MLP neurons of a small language model. Each row is named by its layer, matrix (up: input weights) and neuron, and shows model dimensions 528-591. Each number is 200 + 20 x the weight over its row's rms, rounded and kept within 0 to 999.
After each neuron's rows, "fires on" lists the tokens most often at its 100 highest values on Wikipedia text that the model never trained on. A number after a token or word is its count.

L2.up2447,175,232,203,236,201,182,189,185,161,186,260,179,170,195,211,198,214,195,225,196,212,215,184,192,182,189,213,164,188,164,185,217,178,199,223,199,172,211,199,178,201,158,202,217,176,167,190,204,192,204,162,192,144,211,197,201,197,222,210,195,224,170,202,161
fires on: "\n" 34, " |" 24, ";" 6, " County" 6, " City" 4

L2.up1102,205,266,185,219,213,190,144,190,194,203,166,202,195,193,240,180,218,215,212,199,202,202,208,198,203,216,164,220,229,205,205,239,219,185,218,216,216,211,190,164,204,183,156,224,169,193,193,181,202,207,162,174,170,190,213,186,198,209,190,206,234,164,195,187
fires on: "," 46, ";" 11, " contract" 6, " after" 4, " |" 4

L2.up34,176,226,193,214,205,189,165,225,213,198,204,204,172,186,189,204,217,180,207,210,213,182,189,197,187,223,201,206,187,221,222,192,194,203,203,193,223,212,203,203,219,193,186,180,174,169,207,209,224,190,231,212,199,205,219,176,188,216,198,229,188,218,184,211
fires on: " |" 30, ")" 17, " " 9, ":" 4, "s" 4

L2.up1720,212,195,202,225,199,203,192,186,198,164,212,211,182,211,218,174,235,174,209,230,226,188,226,231,166,197,201,194,222,186,192,188,218,185,216,164,187,203,191,236,221,190,190,220,201,200,230,214,189,209,198,188,227,186,216,186,200,222,224,202,230,208,197,151
fires on: "s" 37, "er" 12, "e" 9, "y" 7, "t" 7

L2.up1468,247,194,196,173,192,191,213,168,197,229,210,202,224,213,198,188,209,214,183,179,219,185,226,192,221,144,184,200,223,237,228,217,186,194,166,220,215,198,218,227,204,192,196,177,179,207,219,202,214,182,208,206,195,208,199,175,183,211,201,173,227,200,171,207
fires on: "1" 17, "6" 14, "2" 13, "s" 12, "7" 8

L2.up1659,199,193,222,208,161,208,231,223,210,196,179,196,218,209,188,195,220,176,206,228,187,177,215,180,179,178,180,179,213,199,198,182,176,198,210,188,215,166,199,197,182,246,165,183,203,223,202,192,186,171,206,193,218,180,221,211,182,197,192,155,182,209,183,223
fires on: "ing" 19, "n" 15, " States" 10, "s" 10, "d" 8, "e" 4

L2.up1399,228,209,183,198,197,225,185,206,219,215,246,194,200,183,178,245,222,193,171,204,225,216,185,228,188,213,149,167,205,153,182,204,209,159,217,235,198,150,172,195,250,185,182,202,200,190,211,209,212,211,202,207,157,193,186,216,202,188,173,183,240,232,206,201
fires on: " of" 31, " over" 15, "e" 5, "y" 5

L2.up76,220,237,164,188,210,174,181,193,182,232,219,232,204,169,234,243,219,184,208,185,216,177,192,161,222,201,200,193,219,203,218,185,224,215,197,188,174,175,186,189,169,190,183,168,211,182,205,187,190,214,213,171,189,201,222,223,209,219,177,184,185,203,175,168
fires on: " |" 47, ";" 19, " " 14

L2.up2217,203,211,168,187,209,158,212,223,197,170,160,155,188,189,206,193,234,185,203,197,211,167,219,192,227,180,173,226,231,197,166,180,208,151,203,215,195,143,170,229,240,198,171,190,203,223,220,200,176,217,219,215,197,209,207,199,171,193,250,185,212,193,202,178
fires on: " |" 49, " " 38

L2.up1876,178,227,152,222,222,177,201,242,214,230,176,190,169,201,208,194,227,210,200,233,218,188,203,158,208,199,203,213,201,213,206,175,169,187,202,212,175,195,198,193,192,208,190,194,233,200,185,236,164,200,204,170,206,184,219,177,224,220,221,215,211,222,202,224
fires on: " |" 34, " first" 11, " First" 5, " of" 4, " " 4, " Los" 4

L2.up325,213,207,189,231,168,201,178,192,220,185,201,190,207,168,210,175,232,174,195,215,211,205,192,234,188,174,180,212,216,155,190,186,197,189,206,210,206,209,192,192,194,227,199,205,221,203,191,196,191,187,189,175,205,187,221,200,208,185,225,192,192,195,189,203
fires on: "s" 26, "y" 22, "n" 9, "ed" 7, "al" 7, "ing" 7

L2.up1374,195,167,229,215,180,155,221,220,222,169,199,191,198,199,212,200,188,214,202,184,184,187,199,181,198,183,219,201,158,180,239,174,197,206,180,197,197,185,200,193,184,223,194,190,183,203,189,199,198,229,200,198,196,195,201,201,207,197,210,198,179,215,205,181
fires on: "st" 13, "th" 10, "7" 9, "ist" 7, " as" 7, "6" 6

L2.up1770,180,192,241,204,208,202,175,197,227,182,207,182,183,163,232,180,179,220,216,218,190,228,205,192,170,196,165,213,228,217,178,226,205,199,223,189,198,176,154,190,203,206,197,190,215,185,184,216,198,207,230,174,208,212,171,191,236,219,199,193,235,218,200,190
fires on: "s" 35, ":" 17, "it" 6, " of" 4

L2.up165,204,256,201,204,173,208,151,211,211,205,206,217,225,195,207,217,210,188,229,162,184,170,179,191,186,206,196,203,221,206,203,214,208,195,223,219,200,203,198,164,205,198,183,232,219,212,172,166,225,188,203,167,193,207,210,168,191,171,184,212,252,185,188,211
fires on: "," 40, " episode" 7, ";" 6

L2.up36,211,219,191,211,178,183,204,234,197,200,216,186,180,209,200,209,207,175,231,233,228,177,206,193,176,162,202,205,221,209,205,197,201,193,190,203,196,182,196,198,226,178,185,193,188,219,180,210,196,197,200,182,194,178,189,217,181,195,208,177,198,168,192,194
fires on: "s" 46, "ly" 17, "e" 16, "al" 15

L2.up2148,192,191,206,218,196,183,201,213,220,147,206,202,203,165,236,226,172,196,203,207,208,202,188,186,232,207,201,190,211,218,197,244,184,189,170,220,195,204,187,188,183,218,230,187,231,193,210,209,213,194,194,200,221,209,189,210,192,221,185,198,206,237,193,193
fires on: " |" 37, "s" 19, ":" 7, " round" 5, " King" 4, "ring" 4

L2.up861,185,244,181,191,193,193,172,237,193,205,219,213,179,193,197,225,230,179,220,256,227,156,201,176,193,193,180,219,212,202,190,168,204,186,212,185,182,175,174,217,205,219,191,172,193,156,212,211,194,205,199,183,194,202,221,192,200,202,235,181,192,223,212,182
fires on: " |" 23, " " 20, "0" 16, " of" 10, "|" 6